python train.py --num_hidden_layers=10 --init_std_o=0.00664 --train_tokens=410600000
MLP neurons of a small language model. Each row is named by its layer, matrix (gate and up: input weights; down: output weights) and neuron, and shows model dimensions 288-383. Each number is 200 + 20 x the weight over its row's rms, rounded and kept within 0 to 999. A neuron's up and down rows have the sign that makes its largest values positive.
Before each neuron's rows, "fires on" lists the tokens most often at its 100 highest values on Wikipedia text that the model never trained on; "fires after" lists the tokens most often just before its 100 highest values on Wikipedia text that the model never trained on.

fires on: "un", "u", "ua", "rough", "ing", "ang"
fires after: " Y", " H", "ij", "Th", " W", " Sh"
L2.gate890,168,189,210,178,216,201,164,210,179,190,201,186,199,161,197,208,160,219,162,180,233,208,192,219,192,178,217,184,191,224,189,161,193,177,169,193,183,240,211,195,204,212,197,182,226,218,185,196,194,227,210,210,164,184,185,201,203,197,148,216,204,230,214,214,206,226,200,228,215,185,233,184,242,162,202,171,241,200,204,200,191,171,222,224,192,215,200,187,208,233,228,192,221,224,212,160
L2.up890,212,189,217,190,192,163,190,206,215,194,194,189,220,143,212,197,167,210,214,223,183,182,204,170,201,177,214,169,180,215,190,210,146,163,194,173,219,178,209,178,177,199,226,190,196,176,231,212,220,228,201,205,200,173,221,204,223,234,150,160,209,189,218,218,186,229,165,202,188,193,219,189,190,228,222,184,190,188,228,191,202,207,200,219,184,234,193,180,145,214,185,204,226,200,197,173
L2.down890,191,224,211,169,175,191,195,173,190,180,243,161,204,194,156,163,207,222,196,206,198,184,217,216,195,186,211,214,251,202,207,178,179,217,174,194,220,170,194,184,184,196,229,197,206,217,173,178,212,225,180,199,183,191,232,205,186,196,207,221,201,214,211,191,231,203,224,206,213,207,194,157,223,224,218,204,189,203,208,222,184,184,191,173,206,198,191,200,199,192,196,184,217,174,194,191

fires on: " or", " two", " and", " in", " four", "an"
fires after: " the", " a", " The", " his", " next", " G"
L2.gate518,199,179,211,204,187,217,187,201,207,197,174,198,220,177,213,215,175,177,184,204,201,219,183,215,193,229,190,167,192,188,212,201,152,217,210,186,210,199,166,192,181,216,215,208,232,189,222,230,217,202,228,169,153,198,186,208,190,212,230,177,201,225,206,192,199,193,207,257,200,213,216,204,231,205,202,224,223,165,219,194,188,209,222,215,171,230,202,218,204,199,188,180,225,182,203,205
L2.up518,195,190,198,181,195,189,216,174,233,209,220,192,206,180,213,229,203,223,178,240,208,182,236,200,210,186,206,195,177,214,175,205,213,211,197,243,225,223,195,174,222,205,190,213,181,233,225,202,240,202,230,209,185,199,171,193,248,219,189,199,177,192,192,155,167,188,200,167,228,161,190,209,199,224,194,201,211,210,206,196,188,202,205,187,173,211,181,166,168,200,205,212,181,196,190,217
L2.down518,195,223,216,196,202,221,227,218,193,180,205,191,202,196,211,186,223,165,165,221,181,158,166,206,192,205,215,166,181,203,215,201,164,235,200,167,161,204,196,193,186,225,177,178,228,222,184,192,167,196,210,176,212,216,227,197,195,137,197,204,180,225,217,177,200,187,197,196,205,196,188,197,187,241,174,203,184,206,186,172,217,236,181,171,208,182,178,185,175,172,222,200,192,163,187,212

fires on: " she", " She", " his", "born", " who", " her"
fires after: ".", ",", " ("
L7.gate935,209,175,216,194,192,223,182,184,181,195,192,203,187,206,218,232,212,169,188,200,203,186,203,151,204,189,207,183,219,177,187,202,194,227,193,163,204,211,220,224,153,198,190,203,216,174,192,200,209,198,224,238,198,176,181,193,172,191,230,196,202,213,222,209,185,204,221,211,192,198,218,215,191,200,217,204,195,242,197,183,186,179,242,204,221,208,196,194,223,196,215,228,232,193,205,201
L7.up935,210,196,192,215,224,224,214,217,200,179,194,187,222,226,183,198,233,216,208,218,207,209,203,210,192,192,201,204,207,213,157,222,199,197,236,169,188,208,156,197,199,188,228,221,169,226,194,236,185,197,225,184,180,173,202,181,198,197,228,193,207,204,212,204,177,178,176,206,181,223,225,212,193,217,193,219,208,175,240,220,185,193,196,180,199,208,202,219,200,197,209,202,227,183,251,186
L7.down935,237,168,183,181,188,187,187,146,227,198,207,215,197,209,188,217,182,202,220,187,225,197,213,210,198,198,214,206,148,204,223,201,190,221,209,201,203,205,221,178,179,175,219,169,219,188,208,229,244,190,193,185,181,218,198,197,166,225,228,228,199,163,176,187,199,170,160,187,190,209,199,199,195,157,167,213,188,243,215,197,208,216,218,234,193,198,159,209,219,190,210,146,189,190,186,192

fires on: "9", "2", "us", "um", " Mus"
fires after: "9", "0", "1"
L5.gate203,211,213,183,224,198,233,207,164,198,209,221,199,193,203,221,222,197,202,196,189,241,236,190,166,193,210,226,185,176,189,207,216,175,233,225,172,171,184,220,201,195,234,222,214,226,201,207,219,204,181,197,211,178,212,205,177,179,196,233,196,203,182,220,174,177,255,233,163,217,184,148,206,224,214,234,194,211,183,212,207,230,197,213,179,239,228,192,193,190,183,259,174,184,181,181,175
L5.up203,173,208,215,202,221,223,194,211,233,210,170,190,218,225,212,185,210,187,223,197,148,192,206,200,203,169,196,198,211,196,182,215,184,185,199,198,214,220,154,219,213,206,221,194,177,194,175,235,203,187,182,194,188,198,191,199,206,193,181,168,159,150,217,181,202,162,186,196,211,180,191,209,203,177,201,173,176,228,190,220,190,208,218,193,221,178,188,206,205,213,187,187,212,184,205,165
L5.down203,197,209,189,225,237,211,169,198,149,221,197,231,208,178,214,201,204,147,207,205,193,201,191,229,190,165,185,201,238,207,244,185,195,194,217,236,172,204,227,179,217,186,180,211,233,208,185,227,192,222,181,193,235,208,175,207,186,191,204,198,221,203,189,233,217,205,190,214,213,191,183,193,218,246,227,172,209,216,202,188,209,212,207,190,218,200,177,185,208,191,206,221,192,200,195,198

fires on: "9", "u", " non", "ou", "ain"
fires after: "1", " N", " Ne", " S", "e", " his"
L5.gate974,190,192,183,213,176,205,191,221,205,169,186,198,166,217,192,184,198,187,200,218,219,188,225,176,203,180,203,222,209,252,191,206,176,189,188,219,207,204,182,222,176,210,150,210,199,199,245,209,176,203,178,164,168,198,167,193,226,195,187,172,214,185,227,212,205,207,172,185,220,234,217,222,189,182,193,205,185,245,219,212,190,224,205,232,208,178,203,197,207,213,214,204,179,237,178,201
L5.up974,199,204,194,180,174,224,232,216,192,205,214,219,217,211,189,171,214,209,175,234,193,235,234,186,189,204,200,201,165,179,194,233,204,157,198,186,189,198,187,197,163,222,204,202,227,183,191,201,175,178,202,177,197,180,235,187,191,201,220,185,208,171,189,210,177,213,160,225,199,227,224,166,206,223,203,209,224,172,212,201,180,222,205,195,194,204,233,216,163,183,179,189,203,180,196,199
L5.down974,228,256,195,201,223,181,229,199,206,181,203,186,176,186,251,217,197,221,151,190,217,216,173,168,198,205,201,228,240,193,213,183,172,185,174,174,215,189,255,209,208,180,194,236,250,199,228,203,198,223,186,174,185,215,156,208,181,208,213,198,221,197,206,189,199,212,179,197,193,219,213,209,265,205,180,189,207,161,186,254,205,214,238,204,200,189,221,211,201,211,180,177,218,232,189,211

fires on: "0", " the", " are", "2", " is"
fires after: "2", " there", " on", " ", " at", "There"
L7.gate958,204,201,220,211,206,192,234,177,215,207,195,213,195,232,186,189,194,205,216,238,207,188,183,170,213,234,210,169,184,165,195,217,215,177,221,170,225,185,223,191,217,190,198,181,191,208,207,180,203,205,190,188,169,198,167,204,230,187,192,216,215,219,191,174,199,236,175,178,211,205,203,206,208,198,191,205,196,228,171,213,189,199,221,223,193,234,187,197,193,203,224,224,224,253,196,211
L7.up958,199,215,211,209,233,203,194,187,211,194,215,233,155,230,188,196,194,175,216,182,196,187,180,199,206,180,202,195,216,174,236,206,213,124,188,166,219,223,193,232,190,199,222,208,191,206,182,192,182,170,194,199,218,199,202,184,205,197,199,172,189,195,222,237,208,177,223,220,187,166,234,214,212,216,220,176,225,207,175,212,174,171,201,181,228,213,201,199,198,204,196,214,182,213,221,217
L7.down958,170,200,192,196,202,221,179,197,172,210,226,231,189,191,205,233,171,210,193,172,206,209,207,219,199,197,185,160,200,215,217,165,211,198,184,220,191,183,201,209,234,199,199,212,210,223,184,208,180,230,183,218,211,205,181,186,237,184,199,196,222,171,209,219,216,183,199,226,175,220,193,192,189,229,190,186,228,189,201,172,148,190,203,222,217,171,202,216,212,186,177,194,204,197,197,196

fires on: " States", "an", ".", "'s", " State", "al"
fires after: " United", ".S", "pe", " Som", "be"
L2.gate983,211,208,239,211,192,219,221,214,149,217,196,240,181,178,198,174,226,203,209,198,198,186,214,185,200,188,160,205,208,191,186,192,185,191,220,212,173,215,192,189,215,198,170,196,200,209,215,167,211,219,194,216,203,218,208,202,215,192,189,227,199,235,205,192,182,222,182,202,197,257,230,209,201,175,210,174,185,194,240,211,202,195,189,212,183,203,228,199,221,193,182,207,187,190,222,223
L2.up983,187,181,239,202,205,223,208,192,188,193,184,209,229,194,185,174,213,189,214,225,220,235,182,210,196,157,201,174,195,180,203,195,209,220,205,213,194,208,195,163,247,211,221,250,215,178,207,193,194,198,203,202,210,178,212,189,185,172,230,236,192,175,245,174,192,198,207,175,194,181,173,171,185,239,212,216,213,217,179,199,194,218,210,207,206,198,172,215,204,230,243,157,182,231,206,186
L2.down983,179,212,198,214,197,187,203,205,222,210,256,206,178,191,237,210,219,225,184,199,180,194,187,169,196,205,154,221,219,180,210,164,187,223,212,234,215,228,218,179,192,241,180,173,221,210,194,210,223,206,224,207,217,220,199,194,224,236,221,209,146,192,189,178,159,204,193,273,184,190,189,193,217,214,209,209,205,140,207,204,188,231,228,219,188,223,212,199,188,171,230,214,208,197,186,195

fires on: "ig", "ae", "le", "at", "p", "ater"
fires after: " p", " g", " P", " T", " d"
L2.gate119,172,202,210,223,188,188,222,215,194,236,224,209,182,225,171,217,169,174,199,178,238,164,180,195,221,243,191,190,228,209,180,238,216,180,199,197,197,192,230,190,168,210,224,179,192,194,216,200,217,243,187,197,208,205,199,202,203,185,237,205,204,217,198,211,196,218,220,178,207,199,172,215,196,190,202,176,213,185,190,191,197,185,192,229,207,223,226,198,230,172,193,219,205,212,203,224
L2.up119,189,229,185,205,227,189,226,188,223,216,223,237,232,225,188,195,185,174,211,192,216,184,173,209,182,219,167,208,221,208,232,195,190,191,209,183,181,184,192,190,188,191,230,186,243,159,177,205,206,208,177,177,202,195,173,175,210,198,217,217,134,222,199,205,197,228,205,237,214,210,181,199,187,199,227,200,207,175,189,214,240,181,198,219,185,216,193,205,232,174,155,216,223,204,196,189
L2.down119,191,190,212,165,208,173,207,183,180,236,182,244,177,197,203,197,170,205,215,210,195,160,205,180,184,210,195,202,198,220,197,196,195,214,195,187,175,203,208,195,206,209,215,224,199,216,207,197,224,228,188,181,193,203,190,164,217,210,180,205,216,210,231,210,195,176,200,207,202,195,203,181,198,203,191,165,185,188,193,192,192,187,196,198,200,187,209,215,183,198,198,211,180,198,239,200

fires on: " the", " "
fires after: " and", " to", " in", " the", " "
L7.gate528,204,197,213,209,236,182,189,170,200,221,209,231,181,227,190,153,228,198,221,227,202,232,202,169,192,184,203,193,147,212,168,211,199,203,198,175,149,206,205,188,188,204,194,185,225,164,216,197,181,212,239,173,184,219,193,192,198,207,198,188,219,232,194,222,203,204,205,217,225,212,204,231,239,156,186,191,164,187,199,250,196,152,217,220,178,218,230,211,188,225,208,175,223,246,231,178
L7.up528,212,200,211,203,224,191,201,180,160,215,212,222,194,231,221,200,208,222,190,247,172,193,212,194,187,184,147,188,167,213,162,173,215,203,196,181,197,189,233,223,215,213,177,183,206,186,233,223,211,200,208,210,186,233,182,199,183,199,215,193,134,239,206,196,214,156,168,222,178,169,208,200,213,184,191,179,196,204,202,210,197,166,232,199,219,214,188,193,177,223,213,156,222,216,175,198
L7.down528,164,176,214,171,200,221,178,203,220,183,208,226,177,216,217,186,211,199,223,203,212,216,208,166,199,197,202,198,188,199,192,180,205,208,188,186,164,181,191,190,187,190,212,185,198,222,216,220,222,191,198,195,179,209,190,165,217,237,222,174,175,216,184,204,221,188,213,258,236,191,223,208,219,186,207,171,196,207,200,194,206,178,207,214,210,205,165,219,232,201,235,198,217,206,235,204

fires on: "0", "us", "3", "2"
fires after: "–", "-"
L2.gate420,178,221,164,222,197,221,184,200,186,209,201,208,158,177,208,172,178,202,192,200,201,164,173,195,197,174,176,190,182,233,212,204,178,232,205,182,193,236,203,199,175,186,174,201,213,189,235,214,165,248,187,198,203,215,148,192,205,191,218,220,164,219,211,227,191,188,213,203,204,197,218,214,202,179,209,203,208,212,194,236,221,174,198,234,169,203,213,224,177,213,202,172,170,182,209,191
L2.up420,194,201,195,191,165,201,216,195,160,217,174,183,209,197,183,216,226,192,199,210,196,186,178,167,197,178,197,206,189,216,225,194,190,177,216,209,210,158,215,203,203,217,150,201,160,197,214,216,191,229,209,253,175,189,226,219,199,207,205,217,240,164,198,189,172,189,190,190,199,199,242,195,203,182,222,201,227,211,198,239,216,208,199,217,185,201,203,203,215,195,186,204,160,209,196,205
L2.down420,181,195,188,167,193,182,250,192,189,204,191,223,208,207,215,202,214,194,232,201,204,188,190,201,201,203,188,174,192,198,241,151,192,226,219,173,212,192,216,226,218,197,205,189,215,230,184,214,209,193,205,230,211,220,204,248,188,219,217,229,197,225,198,196,192,212,184,219,177,195,182,193,249,200,217,187,198,180,205,204,227,176,216,216,209,215,193,191,204,226,180,183,196,239,206,216